{
  "num_hidden_layers": 16,
  "num_attention_heads": 12,
  "num_key_value_heads": 12,
  "intermediate_size": 768,
  "vocab_size": 4096,
  "norm_eps": 1e-05,
  "init": "trunc",
  "init_std_qkv": 0.0219,
  "beta1": 0.95,
  "lr_head": 0.00839,
  "warmup_steps": 200,
  "schedule": "wsd",
  "decay_fraction": 0.617,
  "max_seq_len": 384,
  "doc_mask": true
}
MLP neurons of a small language model. Each row is named by its layer, matrix (up: input weights) and neuron, and shows model dimensions 96-287. Each number is 128 + 32 x the weight over its row's rms, rounded and kept within 0 to 255. Numbers have three digits each.
Before each neuron's rows, "fires on" lists the tokens most often at its 100 highest values on Wikipedia text that the model never trained on.

fires on: "l", "il", ".", "ol", "ill"
L7.up147:151176190123061123132108135094113207153097151104124129134160139110141175113109099106145156159077065123138188167058177084135154125133063114119184106142119188079127157124125126129134178133155154214064067125141094140099135163135098153123095100156200135076147142136083148121133131114155112106112107097143086125110129124089155148131141157103153102102104132070131105133204103141111132118126125127151178168127172131144141139150144119174165092122145081157127158094103081139129092078150156133130170149083195140132161168079135103113130111136131080199149132095167070139064133167098131142

fires on: ",", " the", " |", " of", " ("
L9.up304:098138152149105143104143100159174132088086082162134076129092069094092146220093125160129093127185148114093084154149157154138173072119092148124118091109159070072065103068164131099122176115179118128165112167121177176221101103079086135143191116084115126078089101157097128140152103115131143131171165170174135109089142156153136064095104152146107151081142096172104128129118201155181149152171115167089137072099113191101138041151141120150132121152117109105147135056160103137172124118140089112117120130116081107158124134106120101082144084078111080126167155084152134102119096141125128108

fires on: "ch", " h", "c", " he", "h", "v"
L7.up559:157091183133205104141090148131128154162084137117177102120075071157124095105164133078205161196136142150096151122081151120176110052135136149116093121144150107150099119164105134096114091142142147054090127106105088158123127096113133137094097094112149143088112102195155133098127156102162133138146131101139107157143123099155114112137127119098180181102160178139140127136140085134166106094098109134133119114134095117111168109153079127114145152104134149114137120118167133081134148077197112079089166166136120087122135113164077130134085177117140138110147064116108116172085115080124108123

fires on: " ", " (", "0"
L13.up701:121098121172135121123112128104057195200102142099051146135102142120079086125153166112085152106154097118148141167122149201100159171105096072162073111137143115077118093134147207156117116112159111127150146139171126079125194105166176149114147171102130113147110117106103065131087170140156134117118142165141080082109151114177143149093116090189122155100072136168072141099108112188061173090207170101155104109118187094119110162115088107167102114172116101098146135134144125168143123074177115105093095084185155093132105091125139165151112070144170157175163093064139118123121171082104117141

fires on: "2", "che", "0", "ural", "eball", "1"
L3.up450:151129093146128059100119135161151035107139100175111111047096103128147099082036114155100121152161107110159102124123143170138102124137156114169083189075104178060132114190145108079165103121143159102112138150117183092079131085112123093125162124133113138136123095094104132149110158100114085131102177134124138154075153100166116140146174154060111149085185180108119125066176137154044141169152129157138163161121095127145110105132107124183103083148145123118145116118119139162121075074114137140157098137135140111129136170153145102095150105097186155100158139107098127147149121145093074121

fires on: " p", " pl"
L9.up263:135142136167138129113109176155144068163114106100207164114152126159185103074101158145091126165110088131122125138125160090148143048178103123115167164076147168131123163149213086129158157119108148163070135140038068167139135149149074130146128118160120133145091170144113119159115079112175175131123086101110144160139119118152089105104135028164143156136121164135193142051117089116118080180095136123112096152158107159143123117131159131117103122157120138112122101119100080147140093157153145126104122207142081112118112096108128117106211137119117136087157146120151144178137110107086140152

fires on: "0", "5", ","
L12.up329:137123113103116137109172137073059201159133112091140122124136141143062111112203186142106128109091112138114165130119067143126095083106158103045134048152148143143183060160122143090108166131118166117104141127138078126150096068188128156065176123133154142131117093185154114131154171111120168111130130154153147202142133146140125095099124142144074103128167122168136072132129122077141156184125098123083166125122162156154085090135139097106128079141082195163135161135159082132135111090127107177098116066075144121156203146151117138119109145149143100075132088090105160119074084136142154083

fires on: "oc", "op", "ops", "end", "ar"
L2.up67:121127127052130121123140055096141122110142113131102113028149090071183145152185114106147116132104132155193081154137168147072148139120114119104136122123169108102141113099099141154125115172146182150094151139120089151158137132155162156146151131149090147110084135135173082111166080118118116066130120100117149076125119117133147111126105064168151148069099129104151111140178146123086096100103108188149144114135112129140160108104103094123081104100114092142190173130123100130122116124100086129146158119068140111106126170118072110099124119118106167122085089077087116113086092106144129104

fires on: ",", "),", " p", "op"
L9.up640:110114143120134098146122136149143100116141074121234075121078106179125088193051091127184102137111105178121137151113141183127101064089119098090099091133181182080133112214132185104131082149107181166133148081093121115144141097149186164175166144138157118139142169165137078111161121149135188161095123096143161192164141136159061154106153053153153155145098125126179126086092122144123121126149125114150136129119130170150104106137148158126121167165125097102107125153128130148095096176101142134112086180126113133107119077158139041113111080177132120088074140138077153164117128125092183097

fires on: "born", "g", "-", "ouse", "nd"
L5.up408:152152104167110090151145109127076130105116113084195128156102119061122063143116150110123116151139171147090118103148095158159139133099129151161124073086108142092189117134144113110133184187117085155160103154112132147077119141122134121195128138134158145100127118161166150234095173160117134137120139192128107176154091086095130105169122059122126111079125119076086139177085135109172104160148073132111167152139117131072123109083018162123161142165150100139086176200120151146105176161116130167149150125082123145155096094151086090104124178160171123110159139118189097129157126083145149086

fires on: ".", ",", "0", "1", "9", "3"
L13.up505:156089188113107156111138169155152122115160188158099157112119086128105134159137164047112177105153134178130131093131146183090083131116055131144191152143159114095158136137130114135104113181156174102166134137176081032136178133167142155107115077047136154051095152154138138119169128109115145121145160123095093138123094141091177109063107168120121096126131151108122142165118117158132127102174114112160177187098090093131112124096105115109142109092150098074197174145057080075166147144107118131118171107153136095139149120104127107126171133093166104116077209159062094119128168141173157044

fires on: "at", "d", "our", "id", "and"
L3.up226:143126131147130120068100174046137101103151093145154150122065112104134142147107171085086118176105067126151112098084157166133105152088110158071053139177113161161156137142073086142181073111161118170119100112140142173087154103127141126063134140081118104072089103159091075112178120158186123143156155142092153111142115128144129136134168161176094187185133176150097109140143114104072152182127139118082171087201125089155110117169091113174127101157094113130145167111112067146112137137172114148102096169074109103124190123153192103107090150105113142140098130129129085175058097123163194117

fires on: " M", " m", "s", "0"
L13.up58:134088112192064102143144155120118120139100146104063189144081113119141186182140142108142138129117148157133142149105130105164159100157105105143160147063141102115148118165148153099118154087118047056132108113128153151104100109126131117056124095119135078137192126141135088161131123114119110142107188147125103046131126135152127156171114174121167149063112138133092147157080139170134141159103107138072132108115100099117145037133147115133202121125153152137152105141078146169072075105142163168136112092138153082150087118149158110111151127140124148102166106122155110095121124090165110162

fires on: " where", " However", " There", " time", " there", " which"
L5.up273:107094107119090113152112116168118084078110094130103090154142132129158225140107091131094097112138092189104126164135071096138074148088126134158118019126140083095151121122116062096135156073142108139097164105102131144146144157133118130152113162152178136097139170134133153125128102116097160158115151096110111068098149114100119124141135139110132096073102103115122111164146123089108136101145141171085103070155181161134109131138130155076113154144097179110117112152084153161083158153085128140165104129139102120137141157035148051104138117155132133101086086115119135229151121125095136177

fires on: "l", "L", "1", "ond", " that", " V"
L7.up720:109105255126060115118125112166205109114165124092148148172122173160180123122086103102120106143105189086090100160118100124144152145140094150107137148151123159121162125098136179095124093148119178118142170144127171113180129133116096125132130137094121122102111128089133138163179163170131153147147164137128088137167124180124098167129076122160111189143126134087124150102135112118125079175175184136100128126132167079140134095118113096142110146089172116057124133123150078161104103152134153128188135144120137134014091113078115108062134106065107114131056135112108154077129130100128135197

fires on: "ol", " Tom", "l", " Atl", " Mil", "un"
L4.up312:169138153127156073100129108137180200171208122111116130100101130183150116150082120127158156190127051064116092153145135105118131203096142119124166183117142112138113148149147062128151165122152158187130088137120073138132101169124142190115118140151132147118183139099066160096204110141109144100158173190145109146152142114161134158116116129136144200112131116108178129111155153172091148090087095119108150147129115142144085093123159166138155069091107137111109055116072120108095153162147140119091192131171144100188088121093160112112106124121175132180147088136163057144125188126134104084

fires on: ";", " |", " of", " to"
L9.up289:117127148121120142142123126138200093083140165144098080149128134085088145192091112138129118189069137075103103140159092183195115062103136122089083103136118102181133143145170145069083110116185113137128145153128074154195131124080109159138129174083094146099088126171078135132141135099156117151165127163168130157141106185112180111102061124136131172142101173117166044099074176142175164167129107112157146107100179123148117149067102071159144152081120105159067142071153116199158124077131160098169154097143074138087098096091115101146077162125143104110099165122132156122060116188128110095

fires on: "0", "2", "9", "1", "4", "3"
L7.up571:112130139134102116098150120173139109044131125176136077149116128071176107124116186143103166114173159084111147135075172079163125139105136164070126089121165068177152121168108101091125122145120123093117150149130108141139163139149176152163141137164127116160177120147110100111145086098101124123158122171130158134155082124143118125156125137100103110113154167086162120130120134106133103071144107172085143138090161127124144183177206083129117194147147144119131123120111113160110209097109137073174118066059124134101142161092132112110143150109124102127159135160176198090096071040065069174

fires on: " h", " g", " and"
L12.up354:112072171133140101154117106197161116143146125145178090139088045173140118205111173063088134113053154146127140142097127170123138173141173131081154174139161159114102145121083082087136116127154153132143099150180055153109130136122082100092127087102157161097102122125142071113105135064125096094126129106123078169154109059164153066082141173104167147141111112153119130176160144185121134092113096099127208130163134114138167129132032117109117128161122157112134112146074088158130146142165069201134181146138137113147183069134171090130121129150083157148075109131116159160175138129113122143

fires on: "al", "ad", "r", "ah", "iv", "il"
L3.up742:147145184120085153183143161073160127091069141132160093171090134129088141118064137108091187136125129104160134092087161173151137178147085192130096107144160150133147047110159092123104172092066085148142179192166135111118141111097104143147135184129165155148102181220077101181134091099138111098141107146139150169127153135104130136130143091109171110141117209094141106127134102143133125136097175118137118068091111104122110137127135144123128095102124154118187108074134111104179154131090149126172145143102115163140077162101054083129184116144090183132143114181128099158139172119122144168

fires on: " (", " dis", " d", " se", " trans", " un"
L11.up249:141185085147114106133134164115138117164119070144113102138127082136104098181146160104092124097152144161145138137131174156105197135209190128152191030128183080132133098122116164131110108128171071141101096173118120146198106122127091175130103170126164112077100107140082083160095178137163116166104124120161102120123124108172134091141125137169150166116125123107134110143118135071097158139142176047189068098105177135143126135138117120125148133181111157153079099168138079147129078141161115121107113124145157178078160141107138101118121094093085170162137115083200163168138175105128136142

fires on: "0", "ing", "4", "7", " S"
L7.up581:135103066096141088082091167127142125121160152160136060141122139127064130135165196125113187118153186096133120117112169120065155159162103154123132086116082092124132164155147140111103067143143107133116120141107049069124142090153130148173230136134195153162168082094085153115094149149138070154083093124091137149068146103172143110134071134164095111135136094164098110109148121147076130076127120121141075123102107162105035163104154065100107151180078095142125094151216118108133144101174063165111115157100095138098074120146145150082118131090105111179143080137106101098104140142125113150

fires on: "2", "1", "9", "0", "a"
L13.up587:176159115150175105163127111123205134135140143146046172088105162117119146113151121122141094159115172154158123132198116107139094102134122084116166161104060213138136161143111142137150139151103159123099183095061094061145102077105106150202148137166049130165095096156159174145128093095132107138076120147126098170100158156154142166062150140115127190128052158179129136095134083174060158183150133084115114144081145136158115143096060069179088133131130115117143139100131209177112109113088125125138108110146115151129100183142156158159101164102135150138130129049107112123166130148132124137

fires on: "1", "2", "5", "0", "3", "4"
L11.up180:139106133102104104131123106098104175093131112163159129105124133084097109098108157116151180147123118142154139077073164126128124145133065169107174059126170105099182127181167081081108117156101088156146113136095073099123107149173158162098078135100134123119110133143155068138151106162102181160176108115131104104135124147168124114106066115113114089131128132125137145187153118093105114140125147123098167126145146120196165119118220072065057137097179129115153194118116111110110180119150107162142149127109150108095133121149109143119155134114097094119105155094098150111182070105180123099

fires on: "l", " Atl", "all", "il", "ur", " Sil"
L5.up333:096098198168149115102148156119107095097167131156172119132092157172135179102092149098201097112142132128138083134142117115158087136127082117137138103127133108125144138137124163193138184143155103165132143145099098156113155175123072149154100112147173146191094136128028149066138146115130131147112164098053084121145163180162141151119083129088129171107145083099145163144150155052101145096139165192131143104072062108144095138117144071085142104170074097214101042102150050108124093153136095124118175140075118125198084109070109031108111163125113137164111097118178125132130131107117096149

fires on: " to", " w", " p", " state", " city", "ly"
L11.up474:134186132099129100150175119116139116158096169138133175117121143138135116132130134057063177134158122088151171146128139119130128127119093160075132136121138142117139118148183101110115158115146059118097173131086136139172095187164065069075182103097156153138092076156104134133067073089114129147134143097143156132141138101117124102117109148135141146096137189139124178098143162140121093118084130133099118148134148180139113075105073153117117146094100121138135130126154099113075129180129173094100162176089103120162101139139118113051148141102101148166156130089136080132119123111091098121

fires on: "os", "ad", "ir", "en", "ah"
L4.up452:084083117055127116144171143071184112180087107153079114143074109113063137059167131136070140144132130120150090072156120117092121142102152170142163130119156136110151134153162153169123196073158092145177139131107184106083173086169144116088160105135121122114089117151117101193165114178128101109199110104142127133072173145118152124111159115166162086125117152117121145088022153109143194138055132153141074127126144099068147166060103117163147130071104089143144143092156097181166110135178135136169185120100133187126127118128112095129084064175079209054167136088092067130128077166174103152

fires on: " There", "ing", "oy", " there", "ody", " what"
L5.up195:143114164140142138187142149112110144102184181149086118160099158130157156120133081144175108126159107180156116177130116148096096143120146096120103085109116118144067125124190110088109136136135139079174152083144105177151115094112196091052098173153125154037172147111155145178151092160085149116187125113093129092126137140116102092166152137124180112119095161105153198153169119137116130160115142149097123113169113100164144136126117159120068119176111092077109181062083171204108103121137071102126118131157160065196102145151142123122138083138121146058118099162080126176146126074103152128